config = dict(
    num_hidden_layers=15,
    hidden_size=160,
    num_attention_heads=2,
    num_key_value_heads=1,
    head_dim=64,
    intermediate_size=448,
    vocab_size=1763,
    hidden_act='swiglu',
    norm='rmsnorm',
    norm_place='pre',
    norm_eps=1e-05,
    positions='rope',
    rope_theta=10000.0,
    rope_fraction=1.0,
    qk_norm=False,
    attn_scale=0.125,
    bias='qkv',
    tie_word_embeddings=False,
    parallel_block=False,
    init='normal',
    init_std_qkv=0.0508,
    init_std_o=0.063,
    init_std_up=0.0727,
    init_std_down=0.0727,
    optimizer='muon_variant',
    learning_rate=0.00452,
    lr_mult_up=1.13,
    beta1=0.95,
    lr_head=0.00606,
    max_grad_norm=1.0,
    warmup_steps=200,
    schedule='wsd',
    decay_fraction=1.0,
    decay_shape='linear',
    final_lr_fraction=0.0,
    batch_tokens=16384,
    max_seq_len=1024,
    doc_mask=True,
    train_tokens=149400000,
    max_steps=9119,
    dataset='wikipedia_en',
)
MLP neurons of a small language model. Each row is named by its layer, matrix (gate and up: input weights; down: output weights) and neuron, and shows model dimensions 0-159. Each number is 500 + 25 x the weight over its row's rms, rounded and kept within 0 to 999. Numbers have three digits each. A neuron's up and down rows have the sign that makes its largest values positive.
Before each neuron's rows, "fires in" lists the words (lower case) most often at its 100 highest values on Wikipedia text that the model never trained on.

fires in: "with", "had", "was"
L9.gate71:476519487516500529509503527478504479532517448521470502563471494502539469537513532499474482480553488523472526521485539510456516495508545509474482446509499465479530503536511524516483492446501523476506508509535463504513514487439495549491490500496530501503482505476478547544549529502479496513503509479472496498459487526508464461506515467485483461543500482514468533463489501504482473491469506510501491512520501453467506482488503472525505463481503504521502518487508498492507532534568474
L9.up71:510483488520514537487541469489471485464489490520508481496503492516536540493496497474472535547521529499499484486532542448507520482468555494523492512502470493543500522441526481489490533477485525511472536472500478461511457512490482479514510495486456478491542455499433473524477498483487492515514527503545476506491501493508453486478471467540512516490487508489487493480510497482516527534464525476493432502520514510460476492545488487474516479491507474459532536522473510468475521538516502
L9.down71:543507481537485463515498528548502499480481519517463494474491483480499525518507561522476493533507463485512425485512519472502536473522503463521501545521543493494503518483520501478509520520568513545480509533482525487485510501514516509501518533503538519540496557462483478550480466463518470493485498482517499525490493493529492524476452465459520469523504511494504506522502529453498528486461501487502490450475454496486531514535497512508474489465505492514500494537513484509492521543499531

fires in: "that", "which", "who", "they", "to", "had"
L6.gate335:459478506488474435500484492541477505492482487478514493491460449500462495459481491503449494492506493511512511506445493512468471500518511507468532500505501487507509541487506456492471505549509472508542560507534478496520527539474492494529456510462491507495460454530515481518500454467501473492517483505538485493484456486458462526491506503539476497499496534498488525528465503482534481524509533503529490517538474465492507500501459505453478490510505516441494463513530509524511535466493492
L6.up335:525512470525516526469523485495492514486502494498492502489484479488451553457493455524512466530522499510465509479483484514443498480525510493531496534522476494501496497483516428475493524491445502513489547454472490488506528498455493522516495460504506483484450542473463493546526469488458484503510484454499512485519520481479511515520518495512498489551490485513488526523510513507485483485498504535490450506505506486521490470538514503484479461531496525504475503516547452438466517501467548
L6.down335:485480498449519481495493494518508493503487528504511490497533518439484494494486551487484469513526556490505463488522499505467495496519470498481486537516479493482497518475490517476523515512536498493532515483551493517474526507493489538454540447490485456513462500524500471513493496512488464499451526507501509542521466486497516478532489491495503497471494480455494495526451501536491475498490539495484495548487494461510488557495486428482511471504456498511499434550485525511462536499544513

fires in: "his", "s", "its", "their"
L6.gate232:516544458526474551459499505499455536535475494521456504487543474530481495496480502537472487515486494491493489489501518516496520523516495532500484483493509504469462475462519513488525488533518521467528447469486484492524506513532502529483526467511496494460485532518440488462523505510503509484509516464479522492502507537517478512563524535465525486504491527515495488505447492483475494495528483492467484549514558529538522480492465514480522516508522479503492534535507554490528543494534534
L6.up232:504473491509451465509517485483504469545512487450479508469514510513488529470468490494492532526493498483467468510473540472517518477462504504511512508506492513478468527482496476523498511505496519463492498488465436512464508520495496514510496482511469495504508451530487462490515486495528522479489526459509506508489528545550521516542516472485484516523461484503471528537470522491495557558418525471479507534457522485514527479488504502499491506489488500469497521495501497589516511496528523
L6.down232:501507454447485518474526479486508500524470499477508508510497484532515481482508505534477530498545473507446492508493576473497522485484521503580508489552479497491528491503491512503493495483521483492505482521455483518512513489500474492548514545489529491504483460430476450514502514500521439498552461467472500502496490479496518536474511476517507482472486496551462484468481502481487510537473527468492493531516511524478508477537516481506510514519467482548502490491514472477469489477529499

fires in: "a", "available"
L6.gate367:546478518473477494512508478476524484474502536522487471518500533473494522480498478506546498512436505449511506528485519475485460486491482483496540520523474529503472487449468500514484473504507487481497497518464445530497489486481501463463499533486548532520527529464499507478506484538499495467532557496520486499517489499480480556535504474512500506470446489535516498542504481512508535485504495529476526512506494453491509495507485480437459512496516521492525514509500437563503492504524484
L6.up367:500498478543523498500448489453528513493462492543488469524475497509528488500535523478479473494462543501520529515489500479502511446488508510505492485526511494530485501544516553466502522512533486475512505537497507523483440510468540523496511529471539465493499500487445491475452482497490502495514473482504492470508509513450521506513496489498484547496518499500522543448470467479476512485541521541468492532488497501487547479549548544526543482472490474480492460510506488475509509518509484
L6.down367:520519521475530512482472495518540542549499515488523499520512463484541490503477481449506501475474467500499501523460509514536499528537467502491511497456534504463452445530483512509483496531512485498501500507476497479471550505481531473504463517483489506550497455490533543465520503501500480486547486519463481519514462517468454514456502490473505458436513544516509463526485558531500504520503526502512480529524509523497517483489522526478470503483526466491507497460515501492460508511503507

fires in: "is", "at", "in", "was"
L9.gate289:473512538465493534483525509509518510509503509493541482519473440535514525494520453515496544468499478516496504490501484491496489495532535479580514514557482535505490491510474520492503512510479554488529486503469489494500472495481538501506525466531488521457473549470445506523475479471490538511541517478524500468491487509480487445492454542538501458513462494500499519493529487508470485464471520482501499529540468510480537493486532503528482505480528499494528497499498504563481482505514505
L9.up289:510511507502502509505513478505449488486487544481516511496517541502498534530490482460512489492508486516479500521498498473497497511530542486513466518496529491546445482489493503520458521474475499522458526519563553542531503500502474505499494498489523485522489453502463498490511531496502545492540475507567507499558538504505476490520497418458479525530507485501511534498499502484499491548515515452518481473505513503532524465497522526498455538533484523462515511500529494482490522503500444
L9.down289:519490474500498508505507501489445528454499465475487489503486507528475491501490502481476492463509474494485424506465534517457555459499521520459504519535528499467513511474499458494495502469474519509528516492484478497510503460470448497477491492466474451457514516558510509524500502505521492512564476527493546502515515508494525491508508504514515504487468498522490510545493492485529513547500526480492542446481520464529497505518509518505471447503499484480541499456499472525544464489469488

fires in: "his", "her", "bridge"
L4.gate259:529489498501512487472464465513537496482498495504470523536484472519515468493505469532494510496497489543475512470509529455502478472479485504492472522549461474511506514492507484506547550500475530442503494480460504499499485488522523508506482470450519497468466468553519506498516532546510516505462534546500495533485509484518493498542469541485507484548531459466502488481506529511524449550506504510467535537519455513525513459501506491450476502504483519517543516485490505516523536476510513
L4.up259:484523502514477541509526481484510474477499516503505491510468503502465510503478494500534524515484478525525496505521515508467524498490551500494492486501547501495475505465479519466465493488520479482564552510493503516458509523508535527523483495480493525453498504509486552541494490463532491489513447514533502517487495487475425481527496522463514504527486486483443520521551512515454547492494513481498473540498531509458474497500513435529513535502530476476457510535507476515524478521527473
L4.down259:521504452512516500490519471524528517435518520446475504488502462489484507508480512508535504475502457493508488487506497507503491440544503531484479487525463509511503515503505449541529502482533487499515517497494530489531497524535468508547510477504468479487515483493515446468522521518479520505487496487514520486480506536534526467502511528500510494436449482478509496473507542529411464507496499478485467505509514520442497525520485494522509484515513537500542497553541473500478481515498520

fires in: "they", "were", "we", "been", "was"
L8.gate18:477496462500477526490508483495532470463473491489513486502543532468522529462516493481545530466553515492474485518498499451497446532462513510477461532482496487475492508490507483474531488444489514514524488452515483487546543507478531498504496528503472477508461481507504467483480497517501498542491497518493489529468441449486470514496524461492516522556490504495510532459524510488525512533500523514416517515523468509506513497498496490498507476473494511508442479494525505520481512477482533
L8.up18:533517487496492502487465475464457506483497499504513519515506500471523508485520481508497517482585506500503525503549487489508478487498510477483490525482499505536522509503475476492520428492534553483513525473506462476475460472492527479533494486495511511524484525473573478480497477518514506536482514484519523549507523545517420466501491490507548483541485476471452524497482493543493484507517494491506509538515531495541533505494472476484472488509484472518477491486474542523479535510485483
L8.down18:463480519494515501477507492483534542521495551515472488502483530492478505521488514469525488494486483497485483498531499504513495530518488570493494463532491447495493519508537517509517509478506510470503467497525501508532478495511489491532477527517505517512488475450485523503509481539531491476451478435457469491510477402457503516496479474457460526485524538504505514502509514469512491461462479557471522522460500494467512466528505506501509451514507534506481527506510498513462498511492535

fires in: "is", "are"
L8.gate47:523525579523495442465459502531500503511447512507484497462471508543549525495480457511454477505483492505462482505494496480523520506524508524513516468505417501473456500484516444504515511542494526478530523502482504501509523508501496483504512526499487500525484500543489480468524465491509521486465549472501486526505505523520526484483522477475523514493491498485498496529483488477504512489533529487491501469467479494549537487490491462495463486509471501495534567451516486481497503514507461
L8.up47:457546539502502446505499473511495488501471481516478522543511459521530493520510457487442504460480503503471516506489501484505462534528526553512492465505508497469493516502512492510508475521486533488552503482557476526481543509487525503512490516489532473465474494524480547477512507539497507539498475468507520522527565526487477517489529456500519491463486523537507556534516494502483427495482505494477500546495495478497507523471479506474497445494531533476514506512505503503485514483496493
L8.down47:504507500533467491539504443488516451468482477511472496512492503496491524477492499484533523519512465487457447528548485496512510469495548482504489523515545540495469501470514520530491465497499505511489496515468485495466511510514476503494496539466512504426497466457497486544526517516485533560537494487524462545511518484510490500476505474504486510510472538494491513451471506466559490529530501535524516474526501515509500483514534473493483492543504462492491533514535490542488472530519483

fires in: "of", "a", "this", "the", "investment", "that"
L4.gate178:466462483523504531489484498507513482462482521521499486491448499513493490507538542505552483502517488504493489463500506485500511534511515508453502479451529499463451533496497460493468494499477495458470519482482501524493553430488459528488504500524493470552487509510524491452458505518512510529523479496529508499505527495439533518512497521507494460538453489513480451539506525507499505485511489462533519539481468493480527465510506465497469511465541522476489528492477552511507487489501496
L4.up178:499498514545504488498503527530474515438531502478543436475519508461494522487444506531528506465495498516501508501515485498504532487522516499476504479489535534475476492484509535509475497428484510492473562530515490509487501465530515456521503489485528510493493480486478492508488490472495525528511476549508510481468517493497505482472512495441483545504466473467521453503533553521524536507517537514481514481503496468447464502538495542479512490515515523495479530514478486460531483493502532
L4.down178:551459539457511485440513488496459504521517522505487497523517512457500481504475475532517495515449538497471471479512494517476495472549498502502505476506493516482531551472522466495466524486503514489501502514501508494508486564466520467502518490486503525444466493551524520500507493501498531494505529532503496485515527500490517525465506488517523481472490431491517481535506499497483503482490482525460517473443536530458475509533475459524548534509512527464486492470504484498476512501486553

fires in: "a", "available"
L11.gate177:491471515520471492499518484517518510532511511492508495526526514526512522485488494550539500539493497527499532515480506475511508468555487531501535492499515522485502476525472488453505461512497480500517505487499513508471532482487532488528469469495522507499521459510452450538504476532550531535567520497493462490497497463481485461486509479494453499468491517477499508561449466509455494460464467478508484525481536503475468510529515479438447470506523498485479523506503501494484480468524503
L11.up177:516533556509489500470510514528496495500515464529496497520520513481501474489500496537501480499477480501523528520495469510477478482519496472497472464502515514475491469462464500504466476489508474509485474527559527507537537498484519463529501547495526489493502496471494504563518464492519541478558494523483482493496478538449486507521518486504473506474425471545516494507499473507452527502490484558480497503453537489491506516522530519481477492486533486480442548491505501517494519520442497
L11.down177:507485513486514513506475509513594500459496530512505512493494464457503489489478468523515510481517510520514476517490482516484492464492497486511529518499514467523485487513468454512496515484467441473519456486457491499457489517480488473494489496492522530492493522517512461455508471494511470494603485476466494511496463501464473503488538459498502480448514483492507506524487498477516479493477542507475510541464488545516473484492501496455458491526498502531485516524518539507480512474484454

fires in: "with", "in"
L4.gate394:468526514492437496490523460472464505476477495516546509525467527546547484537504517500542486463495484501488513504541497466502505510515483515510459496493514523467475509501480565504498489516459533481498478492488474474495501521499494541521529507533531506461519501461454495511513464548469478498508506516514532518499478486468491483491524510527482522479461486497508518484523489529520472462515557463514473534497498496437516552487526491458522501535472508489488455478481480487482482506546495
L4.up394:495552514539535527497564509500494534483524529516491475480471536517483418533470520459474480464470490521480493506533474465507500489533491467545550513500520492510513519509489459558493493475485522508497551489503496463459517492461500502514473482483510495461512532491487515496465476494515509461558492489520475502526507477481505498496491498513502480515490474485520452474508438536491476514519505505467508518492504441484486500476486499487494521527495472490534502504480508488506495566519494
L4.down394:514454492515475535480543503494515481428508506523521486513464486480540533516474483466538502515468497455497522470502504483483530540510585452477483509491506527486538503500458465545497487532511503502488495461460508477478507498493491480483469541490505513524468496465510472507507480487530483505516476495488500501451504508524459512466506438490542508523491470497513486495509511443526477519493496495466503539513486457515492502518477512535476532495542485496489517465499485497506486521504444

fires in: "of", "mansfield", "with"
L6.gate53:501462465525487498510497503518441538520487517511488497518462491528493485519485498522490507478494537508486496468500489518511462492517515476530475458534512488496518476467486524522488499535488470523467495493494507507487494480516482544497520502485498470476492466503472487499527509461487506546460455500507498533525506504517487469537430475508524537490458475509441507488502467494496519474510488527458439512503553472485513458492548439506463512510479497486470526469523502523508544558515536
L6.up53:536462547530511470506472529495509538514487464509537485514475471523497490501458521494493502492439504542484514489513542517473492483497537512491507520511474481491471509494438537528501515512475468495506512484488480477535504491530504503480478510484456515522482480527507506478492522499459525495469467523492518518523539500526488504478484557468544494527496479491517515518472462498452507502470500490479431503492485503459473513479476482527528521557482528462518537520537479549494544520503464
L6.down53:492538493520482498466509549483524514498508522496465503466513505496503495519496497506458510527479485498518516506528476437515516504472506483522526431501506522508491500488520492517529448534519544470476484522543525523509470494500493519476510483526505494502539512479495509516498517502528541529450532519475494508517521508513507471532502518545542511526519534455455492512433485479480448483512498486504508513450516456501537466496506465554491494527524527500489524512503525523498553495563508

fires in: "had", "has", "having", "always", "have"
L9.gate317:519500494478461488503532502476463509508464487507478518511494467483522475487531493518498470489499502523469520502473490520497503453484500484551502486468517493520494490481499505479458502491489533452511480516499541466475487491493468490491505429496524519491520423524485467541515514500480472476496459438498509502532464476457489478518575502478513473554467471483512529498510524447496479515481501467442484503501539513474516498493451501472492507508523485472491529490496489489484506538470467
L9.up317:486492499475521504505509450532487466551503508463510558514508457527473539477483542472497476473525483530477494500446489463472503505514480491517490524512520502480471523461476467527497523469424511488551508453523512490495481488488488509547514457492539497498487512489475501512494497491499529504561469537484539487533539501515479503523500510481464502508476514552453486532522512505492525488511478479507484516525497493520522476505491487542538473542526462529456471486492511510486515511505512
L9.down317:428482518475502528500486518472557494474479522473503546536481483490478473500494496522461477482499477534504500468485556476454493519509479495493524540490467487544507475504529527473519460527523518436530510543510501489491471535531488510510486514495462490524511480514495481532502513486492502506490521472526509504479524528475542504471482475518516481467473519496523505474514512510492505519480530549530541524513487471515482451454461468491482425526463533517495481510504508472488508507483514

fires in: "had", "would", "has", "have", "just", "must"
L12.gate181:509523526491498540521536473477459523468507497520515461493539536501494505522491456484470511475521454531446493506504535455470530485550510531491498501530485521525501484483483469481487499536524532514499470475524533513500505485502507547486477461489507509493467457513450470496525462526503514516529489507480485519494495526434467463503547520457544500507473472468501513512517474534485495493499514480456505508494482521462507530516467511494471489491485465501522514520506516485464497460432492
L12.up181:527470484485512507546462531504500520467519466504528497498544521471479484492524526486493536505500516508527512502429526465494531490456539483535520505543468480493514480517521507485496488475484532512527469499521506530513534454488534516522482463544511504520517503445522459466463522526500536481460483503496546492519535496486453502504469492488500533519483506495535501504544525464523487518483507493498507543442464451468515474478515485514539496505536490489497487534512483489494512529513534
L12.down181:547499489480509514501444503502502495486485518480524534473460469499492528511484452512503484511470519516508493490533528489515499523538522506490491569496477502502520530521492499478463548542487504470518482463489549493517528538524440484501475524500517511503512529507521492489531459501489485512515534489521506496488499536513493492526515507461462500531493503493497481521471482530463486451490451521461542536531493486507525530498424519462545507475485461481481449508475478502507523523475513

fires in: "to", "origin", "in"
L9.gate242:513507498533507499467532496518466499521484470504527539478519532483515481524477497453508514511490510542526529482544525507491543482498547478511506429524535489516549506517495507456521508545532534499534484466524555490487467458494491526516491511524520542533498511471527497512493558548547475484497553498510472511502486506482532506517498485499490506507458486503505485518511538500452528470474484482500471487508477531494503532515553517474459514480475519514499528476501505546490486468505492
L9.up242:522483537528469463512539514525510531514509540480511482472530531475533501509505493466487519494506515471487487501479506537459541512474459509496488477518499481530540536462508486473468535492456497545524502510499455510479493518488489508477477459515529529536513462505545515533464475505520494480487496521490513518485511523504504525485500467520514519546529455511510486483471485527515514537552506508435509524514527448488500471509492481530450505519546543502521465535483518497491504473519455
L9.down242:527513529524522454501486513513521494455535514506483473479528483460499470520475451532514468507529497460483508456484509531549521481498513457483513523491495517449486471519526504506486502490502522493481553531448537508509503491506466479523465534503473490488494474484453456526505512499449514484515544529491509493485484499517483507500481483474514505521466500485512483484490578510487495496464554484517476512504478450479513503510485499475481554512485479472468540482507501503547501548475523

fires in: "a"
L8.gate296:526494484499464499464483488535532528514524477462455563486526512522480518517495511483548518460507466493499503509488471482448518487496482474496469494546498568500498453511507536522479516517502476484457514521489545485513501513504526501518484538511519481510507452510572522457491468525495474479525491476469505496518467470503506521493516517505533542510484535542510503520469499498487525461499486565496496539477485485473505512442490517504476460496535479485512526507475501498495527520530510
L8.up296:503458518504485454480465499481551531482532458518488466492516540509487524490498535517530492449458466493507500500507532462507501492552455521537518492508467526496461494493512509486506500479476499524517513518486476547516543500526452521508518469467497474489500531471519515426499483494478506464463512552478471496488485519483521551504479501528520505482517474480520470511477498477485509484527507529476523527462500479497488473519532563521495502491556488456482515513491504501489454513493484
L8.down296:520477472495526522494496485490490523497494519490517517476488529472457471506484499553492489471533480497518452516466482460486486444476503483518511491486481501460446475495511485501513462480516509461452517506509525510491477517482511485498545500523516482480506438496458487493498477509510506539522511503450449489540460473484524542456514483478496481478487498471463472558526498485487526471488530514478520503471546490513506507515438507522492514548542515527495527521481483551467512499498518

fires in: "as", "became"
L9.gate434:537499464488544486497509506529449494506524508485537498484479517497473525506490502527501498522527414509534506469504489499542504478483459450593490528521511512483537520499477484472495478532473499495516551502511509481530491484473441510501475469494493499498484492503538512464531499487497500504490469477503467464495479490508471469506492472444522497500509499491533513542482476546488491507563451505500486478522452495486501495466484495538494494468487502502524504545521511460488492499513515
L9.up434:508492485544481470509489541506469508493537497530488490521529540478514542506522501489495472518508517531504506545482489522529515484506501512459496493491461523506485567517541514489515525508518506483550530514465506565534456503489499481509531491504526488492485519469479507471542489503484491545490498468530492528546515522556534506507459478497534554484493529511496516484464437485519503494519505465498489510490506477472436522516512526477463529484502474533493492541460458484499502491514504
L9.down434:541530509460519508513508528499479506488470523492523482488527506526489471486507517485477482480518498525466485500512538464489506505498485476538460480483546459502528517477533447479518505557488537473517462501459495520541522493503517509548489500514503524523562563528487526513462502493474507505470490547501525531491461484484473494515496520521501486543488503466498508517499550473503507500482501477491512502514498480561524500517451478503474506470530538462474456478465479522530508531478532

fires in: "as", "became", "a", "leading"
L11.gate182:521465471475513536521499467465511477499501527535433508532524532508490507529514506501479501473562526487494527530474477456491453492485473427510545497495530480508498540500484469541531477532518510495569532505497469529537511513492507488518472535553508502478521521535500489512540483517515509491510481518534499530518514461517497514471501455483507532509460540520482500500518472508535481471520511488530531497501529479500493530472469518497518515460491494469509485502505533530490503528505477
L11.up182:527495503490533460532513513506481529484506523489500517500521555499473540488530500468511471515502515502504492483515501490462476465497472467536487504476441536480520513502517511488496486523504505478482459447518507516490486506496512500521548458489479521541512489508484515496539515500491476490488452454535466482532480488491478548488512523500474579461502493486492512529504506504516526467465479504527545507512486477505490492502500481493434474492488516545476495534477434439513550520502484
L11.down182:479540503533480530475461543499485456488522474520545495525503456510532502484519534543517512496475475530510509505467503492512475461485541478517469472495510509479528506496540475517461499446501457496539502518497482493518525466459445494510447513506502499532540519503460477504438541506471514504509499545512490493500485503524490464491505510510471515484469462527542472485511500507458478536507509490465468515528470463508500499522521479508505461493490526502539512470518494523487519490467447

fires in: "as"
L10.gate38:463525524477483493518489491531547466481512484514479510509498463512534511486520516445474518488518457574492514518438504509527493461484508482535512511533474539528512490511521516507462503492483507484519529531482472492487507480523478523514476505480520512509538452532503545507530493517514507511496456498478517482521489474492508484511466428474500461501492507508489489522500503541523442491521513530469496465535498504536504517475580476484508488502476501497566527510486515482504481507481481
L10.up38:495493507495457489482493488509540496477487507514478481435528503518488492509521485487508473501462513509523507508493440549475470490436488486536524478486488521499462455483517518463486515510525494481565502509457513463501514503526498471526518478502547519478493485443501507500479498493456474497419487513527505497514485472525504456543493503521512478498482489513514537475448534514458525529520485495512466532506502472518543507476483511531510467501478497501505511514435485486499536523483504
L10.down38:458525558477509487553558520500525549448504485524526460520536483487507519463470499502499488506505510473536482484506478494529520522537527524494461499515478462544493463479537491543471554498471514476492458489491491497507500512491462510514475506465509546527508513535491486475478506540506495492469461464531499508508515469459503514559506505500491530490467512494487472474542492518473554524482507494514508464540500486522496493502489490481468499475531484499554533497490506509508471506530499

fires in: "a"
L7.gate307:503503521508505502496522502512508453503504472504516466516455496474502541479518516465562520473518484459512532468524507475531492496506524512522526517485429536520492516485519488476479435512473453502524525529467517524505478539512529475499507489476527522519527519492485530491523508482480491499468521459498513483487438493441474469497547513513475532542517505491499502509471487534500511500507505509465526471518506490525480521534543468512516494462562487492453507498490501519491508543489451
L7.up307:511466540474492500488540519473479502556550541506490456544486507507491479520452507482518514492455495522526508518454546461508468497503526487489510491499484513501433499493513495458467523519478501470496491542517471511532467510508539454536509511488497449514499512502529507464509484513528487456495495481512476443513519495486495491509488511479520530492493506503471490493488501510512517523515469561480534520536502514486504501550514504492534501450489471444475536520479457534485477488484476
L7.down307:513505535510502477524428491497484512449503515494489512483491479464488471501482495501454480471508525481493451502455497545428466508498510443478498501479491489469480482534467490495466507510489468487465542540474523524486522526517497480525522474501514468501487431511491534481503450493529502509526478464487473496484522512527510528482468495508528509491506524509486496513478501528489492472462500479494522534479549514498477499480486514498470531518476445517542514509487497521432522459501494

fires in: "by", "as", "to", "with", "like", "of"
L8.gate268:496505493487441492490521485521517503545481454474475494497526525492515479503507499486503521489536478480522487506505461524490476495479492507534495487495532495533468483519498531481539477512503516480497556478508532462462500496536463483502470536468490453439525506481480455529526523526554532460458513471543509539542541498517478480491536497558487519491510515465469456504452494498451501492509482469481484475503460486506512516512499481506502511489521473540497499493481477471483479469536484
L8.up268:519484545470486500509492532463483523479476509520497497510513511512508517496498447510507452501489473531475475485523470467546462468522516528510504565521502520536495454470488502531513498475499504516504538495489467508512496507501531501487532548483495475495474511485531496446483525477534448483465509531489487490557473524497493530489507509547525534494502511526491500528495431493506498524505506520495471538509489493510519526500465483513510578526504522493533552481491491512510513533527440
L8.down268:483507510496502495514467525467473528488510485491539500500489458509498525514500510502514458542505515512455479491544515517495554486523491568521483483498512467547530527537496523513481511476492509524498461496505501460498470521497533476561501507532472461531490449469511506496467510505490487529518494558536549513468486518518489516546542528507530504497501511496488528451534521522488508525529507452505518491446511504537528472502496501504519469522508513507486480485498546501499510573497505

fires in: "to", "with", "by", "album"
L11.gate353:522528502540516462510490494505514509506487481486442484529494516538484475483548487532480482488495478489505477479537469492516504508486485529473488449508453547476501511506515477486505516474514491531512549479482527529528513497484489498508481471540509452490520488476479480463490449495521504508463532524512471487437492481520443508471549496473474455537512508513520466497476477528498475500507522440492446502504483536507568460495484493542484519498497509496502517540521510514520495513525530
L11.up353:529542519499512469534528512496486537514484516538500472526517558545513481537486481474487472466502472537487488498522521530498482495530540540472513523538511481515487565474500541480491484508476526535495466499473476509513465498505503525512495449461521512489533527493492529526510532473474471462475479457536503522524466509522495550511515480464495472516518516489488489535527477524499487486540494467500477469516507501545448521463491505493456496503506542474489488485473517456503528478496505
L11.down353:521495469463533497528471521495525525494500471507497481476525472509488514533427530494462551500496512510443424539482550493493493481488511511490489494482506507502504457502496505501472489512524543522462532529519522497537481479545527510489519476497519472590525505498525525499478494502507427512549467485476514491491490526503489504502516500496476497479485488477471508498496536511539493459498512536490500495497499475549510496519493497473466501507510510528543492463543488499511464514480474

fires in: "and", "be", "as", "been", "was", "it"
L6.gate56:501492496475491512500541474501507452482478529498521507497471499480444469479503548445515489516549470498477518511499476507476478543528546518541461540455507532516461495551516478501488515505481519481510541528498536501498473511447487506531520500471462509519493464504517478537533494468486459480484481511504530486479475502468502484538494490549493502510514535520549489522504489481512518502485503496468461504472502491498495489533477509444547478498474535488464507522500539476502552523500483
L6.up56:470475501489433483484507532534501509487511519503518503475497479513451478509529497469491498506514522501482504481499527527489453506510462533540503520485460509509480502464499528491514538493498468520546539498516502490482504512497514470522489500495453486501501523546501520516537463516471535457432529484530482484465479540496513482529495470507554498523494527476519536537509503463496509479555525500498466452522481460503507512503459506484537538472463501471476513484529521471458507516507455
L6.down56:485470504484486536481467463522472497478480528459509512498541505474482505547523477508489465556477506493522460501504486497543501479510519472507511545489470497489468487501517527520471497496469530521496547527491507460508510526524477542503511490440472485491503515526480519515520498495460488543519483506515477531553476445507547474502512501496488516507471475486456506521441520509487509550508489497524493527527508502538492472492470465502450473501481466539461480467522514516490534526494543

fires in: "they", "she", "it", "we", "that"
L8.gate199:480491547455526466481498480488469488518490456481522530518519468491486486505516538516468485500502537501473482507513497471524521512473510514516468492503461460480493465524508564457518493519489536531532485476497461532553499507520511569505472488499553510525493489498498463484481477529481473468508514489496486528536482518514506533478541530553494465492490479471482511505504501494514508506563469537484504499511507518515491512529485501485513517445479497475443453483541497466504490468478487
L8.up199:451533484506488491505489491479526547516477522545496543495526516487524542478528445527494506492478531511490520476442473521459476451485517524502478451493452532449518483489511504489519514514469530496498528507522507541441508469520505487533488505500477489467459471512508497496491516496474475542461512520503515506481545503478467472517501477494473467561486491488503455537516509544466473503516511489487487520482530496484527452528507513524483503506493503456518468519486523527521523507474498
L8.down199:477517494473496494484493537482493464527493469542527519474485465535529481452438548519521542510516506483507477471475515506469497533496476516449516509474530477477472512546519512474465503506531468492569462492496480534543510482534495537508476509523524490517462477499510527499531496488498464521539515522491491520508496553473488514480492448548490469516510471466484492523492527498529454490523512495533484493512487524505537516510516463513467529495466523506506497536517479488523496477473527

fires in: "her", "as", "that", "a", "s"
L6.gate210:477457498517525523477444521496515492539506545511521466467503438519507488461498508517500518491501460463500505504523447521536547499496483516514504487503506494492476458494516524456503490487530496463520487454454498510528481491468492504465502447508522535547522479511497496506477517472540503532485486561510481505492508502509492488528515544496476501485459485517500499521488566517477523506513507466502505520511484506509530543504513465506470490460508488447547520439514512481487509544500481
L6.up210:513492562471534558500495505468520479456516489471482507539478509520522505490490484495479545537508485482476521437481509466488488541536517484508511478485494463457491491495472518494470516489538505499499534501506517496545511488530493479494467494540494430505498489488457542516490496554477481496512503540523497535526459445480516513477513489521470494456497503529534493512484501491458488479506466514491520526517524508520500542515443477528540520505507467471499538496468484473492518475512490
L6.down210:475484497499508544505570471507485476469529520494507515518497562442477502531467488492493552475487472523509463555514515439510505474514522504486514485485471525467507508468483492498524455533481495515481506490481537487523519535527492524517469531493496501471506474530491488512538510513505510463526534474503506499499541509480495511506479464476538482448483512510472470490456483454451495490525543491469514482504539475492511509518468474473488500457489508509492523498460534542507472465500507

fires in: "is", "was", "consisted"
L4.gate51:486486512512476505439503511497499465505502490461533485504548519477504539525475464484523512452506496492476487510521495453495536529468517534518484491459474528504487516539512467475562497535510454484532538475495478512545461458472484512544480484482518501480489472499476494481471476505502470512462529514501498484509484493521459520486463500476495510500490503553518530518521524489506475528497471469478547506546477463502472507528504491496498475538517508481540538501529550519482532529470478
L4.up51:493500518526474537494503505514512437497538516540494464512501489499460514517482500481497519494547536513474485459517503481497485475496497525506497513455491516501509540521503500484516486511506516479535456492503454487496472491524460483521469475512527530485503480464500517489529460498500486514496486498485565520519454522509518447517484474496481528522466492516517523517519516464523532507504445463504471496477490467527442483536488459448503507501478489484525546529511507461447529563495519
L4.down51:462483490468517482497509455490497472475435514484509524472523510503488526497512479503534481475480456514514522526512498461516490490500504509515510482541482521482505497503523497504503502451484555467484514507532538516493515506486494476501504482501474500522540507499485482474500487526502558565469499485526482503486573517495491496501442452482529542462529516482495520480517502476490554490513485512534501493548476493461523470466525475531534457503528494464507507516519475520457444500470520